{
  "head_dim": 32,
  "hidden_act": "geglu",
  "norm": "rmsnorm",
  "attn_scale": 0.177,
  "warmup_steps": 390
}
MLP neurons of a small language model. Each row is named by its layer, matrix (gate and up: input weights) and neuron, and shows model dimensions 0-191. Each number is 128 + 32 x the weight over its row's rms, rounded and kept within 0 to 255. Numbers have three digits each. A neuron's up and down rows have the sign that makes its largest values positive.
After each neuron's rows, "fires in" lists the words (lower case) most often at its 100 highest values on Wikipedia text that the model never trained on.

L4.gate72:128041161151090137157146177089101128107167051142124138111128186078139193120135148143149107113115111106098134175112185116155145141164136133112072122091101113114126167151137104098131152131076063159174136138150141122121150134142115110187132084107149089087113146132144119163099136086070100138183119103149123145096147119124071104172180075102142163106140094109146109086118090153104139090164099075189120159109199167129128135138166132105144082087157140215175201136155116173096135155135150149156137165146113101110157158148083113167137206187133094149151115201107118075151112181092143130
L4.up72:144141139110095144132125212177112141076188089138136178027098133095131178151123166142182109092138135158130163170093150131138133156145078112097141133140130181058164109102139130125113165141108114081113194079118095080096143180175132071135108170137077141105194109115124128094172150111106075145200187127138189154095126125149073150113150065134087102062131085157098110088145082134112100114111141077160092166086147167073153112183111121111132160138127083147139114141153103082106137160149139070151133095159156125150141129139083120157140107081109089107124118168122173132124078139126144150
fires in: "later", "general", "new", "special", "particular"

L4.gate221:098100155157078154074140072072088098154166138110076169094053146091194137109167190194115090116141114132146092155122150108114135150143148100139136123120107091128134170096130128140058152134114110101074160109130113108106149096109136108121099072140164128136137143118110152081184096032149158194141136152168162184103182154114098087133126129129129105125085071147148125114177067088192168146084160100166126102146149167172108127154124137094136133136123191104149103112177055128105161152188124162119135169236091110151099109081106129132135150101126091135128107135119165124111115143111151147
L4.up221:100152112139148098121145143180111120058166112122103144112119154109160151102118121137162076145078153098185178161107176088131102135135127181140073167158097147107108109107142127147111187197175086106120135089114152077093089184062084129138096159095137114150152137132152173125137105095104153142138118109127146120078131193098123158114135150178124145054112124183113080130204100111156165126134171121150170144157173069163196111164146152127144145136080143151122201127081074142128155146087151155156127096153141117105106067156124078159136161141151030127152120151119171109097148166075097170
fires in: "well", "later", "commonly", "known"

L6.gate348:106147159116155133185139097122091150150114106152119122083097191157103075111169066145131173132131124142103120131114088126165095157146100196129086155114197072136075176173072140175144103125181167118096102123141119104141121140154185106120150115119124101114183129122109134129082097112177135182189171118097143151122222150157143135158174154171157107142107119095107158081112119160119177167141137107151126141083190158125159064131121131140192129108134197138149156148151158162128071076123075132065096128120207122076136163126134121122057127079104118080112155104106105080105139132145103154
L6.up348:093113164083125162104095157115080145139100128158122163070080191126132140118138077140080134149084098138110106110107163154129086109180129153137128151165174118094117172136051141094127102175153131079114105080143178189154146135148140149174117070109161107098106131074091154097132074157056126141184081208147115162109130190167167126163181193117123159117072105123098183083107163109139152076096116133118158130123194119155117119116101082104142154112146139145148159098151089039104132104093162125215119104111167090097123140122127136106140125166135154093123109125091129150062146092112128121
fires in: "june", "in", "november", "january", "december", "vessels"

L4.gate443:173119227096123125081143114108133156155142134126091141097118123101140161172124158170071078150082161157091156143173112127140075180173110111107122137114101095155133102108122096125111204113160138144164131097161137145149110155074153185089090093136129119124153157099093079058098141111168177128164116133162170077084153087060120150126109124114143083180144080133064147105135093139150140183074138148132082148103143070115145125114128116120142147176158092081130162140124142088139161183102145119133091109167125167130116154142112029154092091186090149194154154127111109130137166167171071109
L4.up443:119131160067138115085070128098083103175098133097146111132127139167128145154100106219120133055063156143138118116131157142127078112138085094057125118097103106122101070095097121118164154135165136154180136136102082128131179121096122120149103049149157149108127156085083125094106108085178167158152124125123127102150072068175058155139096087125099124162142114102105155121142089096126174101161101136126056102088124119187127114183178096105160102129101137111114118140140101125116036135116137118093137120173147168121081094074131108147145121116076126212113147079118145095163096074097086154
fires in: "available", "used", "premiered", "released", "referred"

L4.gate55:192113158143161212190113127106143117140199102142135145124085107158148166175132106221151137133157099156143166101088110137083139116133118109121101137191096140129140170141192091103104110140090174097137114156166089083069115153161120115150082138157128097111152132133128098117138163109134074152096063138076134162113134130120108133119212120089111129163177143157141030086113181124172124114110126057129095156084133117084092121166123124138130075168104109115117110162156160091177133165118111092148115120156084180155132135103081110100107141145167117111107153140076071105196136135190124095
L4.up55:148067148129097137139089170099128134161108112142112171048159087113106139148189155164105136126161111153110150155049169148137148170168098142083121176117143094121098145073102126148107128145081134097115114131086105090112127149082055146112088116114121143164117212158093095071127164084108123142148072154142110121172068157100067185159083163124124133133162098122126126071156098178171175144171131220099137122142107166078152135176142089183163121159120127093157129154171133118090104101121157093099116141136148165133131119093109098174083158144107055135150154139117118067157070131145093143
fires in: "high", "strong", "low", "great", "major", "strongly"

L4.gate7:116057166107095136167136088153083147122136078103150142159115135124069173130101149135176100157152120071144119099140099160038085142112097079116083162109191097127106181112131123105123071144119124156123089094137137171108164110124140135151079110084087120112103149181065145101135098110127108183196099117123069134130107231170149172135153154089164145120152125124089120131104123123189132100114137134148147171161138123130097138137167124088138163104126115081123124085146147101117070107073148158112104138084151145168231180137123097136145117075095162171100099094152089059163117093134099109
L4.up7:051122130105174158080142117163161101122105093191182194155180155104123174090082165209159158094180134126125225102157188121185151147114141153106119134112193059133125111119150129124104110133117108117144101101088087171118126066170168121116149088157097142100124131109151136094149122147077078102171083106156107106178089165093147111170155202100154111100176097137143126150080105129159104125084149203106167144168154107111083124155138182098147131118140138057138120104127147131133151145093132110100147122085166130154151162132093101151102116139140133139100105101140114139144077186102148080
fires in: "high", "top", "world", "highest", "division"

L4.gate327:153109136102143147242147170120136132156126146099151144076098087171123062121109112170165165128103144147076174103141093121101139132165102109148133194147177115129143152146113091136059070117117155095155105106155064078123139131167146118109095075113128145117112157063119101087099112112172136177123168175215125127174153134183158123103158154112153146094131136132183082093132114156143145100074112125115145149074124107089106139120160174119074144138081085113137137159110114149159137083133178063156097120130076198074170131064142127188117116122127143157127069075115102141155158159112111114
L4.up327:131203105112136076134156121082139145133088142127127109144149111042105147108174140146172191142137098165164141162165075098053114167094156120123147089182156152143088164146127171147181125124140095138125047106191102096125141130156133096151151081109165196152163123122100133119157166056104131122140107151128117176149198137087163167159097103204106111127090113146134125085102082100132137084136075097148132161070130168151140120089111130167146052155098131089159105139111109181085087117109169205149147127176104133134097122109155120140113143100139102136094069078099113129079121122101152152
fires in: "during", "before", "until", "after"

L7.gate468:114155116160164116151106127161074126135175111134092111106134163212157096143128098188132157153191170126072120075134080174137144124107070147140057119178149109088134119120167120110192172095143167117101123099083146086171071120151108071084141133173095130156139139158089102105130165115099115084084141139118129145124110175123173127082104137092165114179117106133175101201171082162118124113143115112131108124120132166126130146148166104095137116057198134113125144134154118119093159121113139166103094090203097134105076102135122073171106128070161063150146191129108096122106120204131114073
L7.up468:158158149126132119166154189117083132111096114176129158102086125150127116102049114175068095133096119169049085093091106090132107144205057143165155178150102178125109144153144097135171147141135149133163117119124147112150127104133128143121136125077152161098175143107147134099131146167106136111192199172144158154099113107137124113091069140182139165141076142162077090112113173106125215136136162078175135059092131074097166077179131181141134088151072083161125101150146068114113117136132140096098134115139132165134092158117161148164132133127150153131077162135165144101120156138055094165
fires in: "there", "temple", "they"

L4.gate353:088090125143108171186196077127154183133140142117146103224144099107108159081134125144099155118167163179133107123117153062178162201146068145131104070125149111122111161093170175191124081087148095117129124111117077112085188166134119106117138084086115135102194145162190082109135126152133127110137145056144142134183134160107070100161166123152159180106077146119120116092137138199127130148127061146126146113157154141146151086128099094134135099135112128109112161101118178166065128139133137102099040142124150155164101113117138102158160129122142164119171057141107116086145120165146151130
L4.up353:154141148136157144159118120073167152142164109159135116142071153120139140146114079182109147092078081194117145145155136107117134136138169111078114117100133141164107049108128100122100052100124108158084131099165151114129147127181128139071174072119086103126070092114124090081138066180127103108152136124175190149172134122091120109164158175083131159107136091135173115040129177184094169132127092092103096132136148154158116161081108156062181105110119135148148114114147105118097123120096069086136164164102133112088145119137136193122188101120218158134119108187088157151159147155173122156
fires in: "after", "when", "before", "though"

L6.gate438:127074162216111128173054138089120130185143116090129134141164093171099110090128109113127117156105157141097110092142155183156113173189126093036146107102141096134129145083134148177191119169120187138106083140132117153128191103136149108146132113090129107128060110128051077096114134157124123151139144092091085133092151109157118161138194145125133073144107083149155111072151127157102173195126127174109083098123124124116182075125142107152129100080089070085167086135111127178133158101161117121138099132144185157116063157140147118136111146102151117158116054155161131094080121095152167125
L6.up438:111148106051102086155102154147125074077139123136111078091174142136117140154119082104159168079167110075154119127122190186164113140161185146147172112110094123119130129147162108108097133167182103132106084125140138149157119114202125094129142181110113088212086087153129120116123161182140136125134125145135139106150104130150111178119095145121070080087128133096145119084148125048107162093164133179184132042175112142100103078142119150087148083117158154158101085127107173106125157150227124119121155091180097153137096155095142144123148103105175123126114117114128197130089098121096203139
fires in: "following", "same", "two", "various", "between", "several"

L7.gate443:083099114187079145152099072125154182096148067119139129103075099115082091172143108214140084168152198150113106195111113183095133150149133063051117159093144100131068152079147148132123172161182150151087146081176150164082137139077152106164115104100134111113092138104154130124116139127126150147110164130112102152125146144139087137140131114158150128150120146088133110148154101165128122175143141134155075144147185056146174162168123144152163165148144145103157137187112082067169180124122102075087102109144145199142160124084129064154137154084109142098139124102154160123097187144160140105
L7.up443:099136144137140116094170116118169202153142082198124102097110139192131131176089092106097081129139097136132172135138079129146073143089148109132166170104023060119099121132207082125097137056200134144102150107149143151123134155106176106157162125091083084134086128137175117129095163157130153097167145168123091132138120133119091131105091147137128122177096128097064116150123124131107140145152163114097148125169219097123126176160105132123189094123150093164146102128107136122178205080162083138099185126136131165136185127153165121143168101106148122077123165124133133196114095115147099154
fires in: "he", "she", "they", "but"

L6.gate460:126104101164177162115094104155154155125152102164139136121103102140120067144171133123168126111164122198160180105201083137060134148116130135125128110130155156166148124083109055107162114075118125214118163137108142142115090090158151124138099128177119112099152195103110143103111111068147101110135076124166036182154105173169138166148119095087122152083136139159155104100098130120085144095096175133130106128133159166169128188143102081161133133091073141115104082153146156145085102080115131146113111146156151083120090110091096109105165056210129135152081199142106147093186141146143158111
L6.up460:095164138144125147141091093106124142141125099154143132145158118205151159198177081137191084123104097167100154145150094143097205120132074146108080135116224133175131166088154089114165125093149182111119201145094168115137163114201148122137173127159153140137129137093146103107141155123118146134152106088080089148155160138173114105150167059121077139137148116127151091136077138155118163138132167096165092162088110140166128126110090126177108061099168131145118135132155168153168098112158137160104149098170142148098056152128109115196158102080124149065173198109117105107127154079178151134
fires in: "new", "red"

L4.gate113:076087148128054147108184126076149117157122106112111142147129081131121146145089128130172156154068150138092104149111122151147097125192102114103156171096182151084118108136161167141109130149110163155144114076091161145138146121125142105082123099091102105080157140114086153125135066176103103131150124120094194173109162114109092110085168122128145140078123154211113155142242161124147157171128122103174123131091108129155169091200075172102162174131160195110150170133141126096083099120077125158117095150160134157126109118146125103096099131192108136215154159156148168104135128128130160206
L4.up113:165127141170135185115118149085187132166155107071116103121045155143153156151114129153077144153171085142127131141086158145128185100143132142100146146154147079116129120128108079095206137143094138170132139075181165114199157054059117159148096091066130131147118143121105072092152105127089126122127159113107108134139105174153093159166174138078136093065132120144186115051130166163140189167091151156159088173143146123131131107169116065063155128121101173146117143193186140106150165089152131100160153152139125128082116163122110155177106176113126131164134122141112099092164155105161134086
fires in: "most", "following", "only", "same", "next", "first"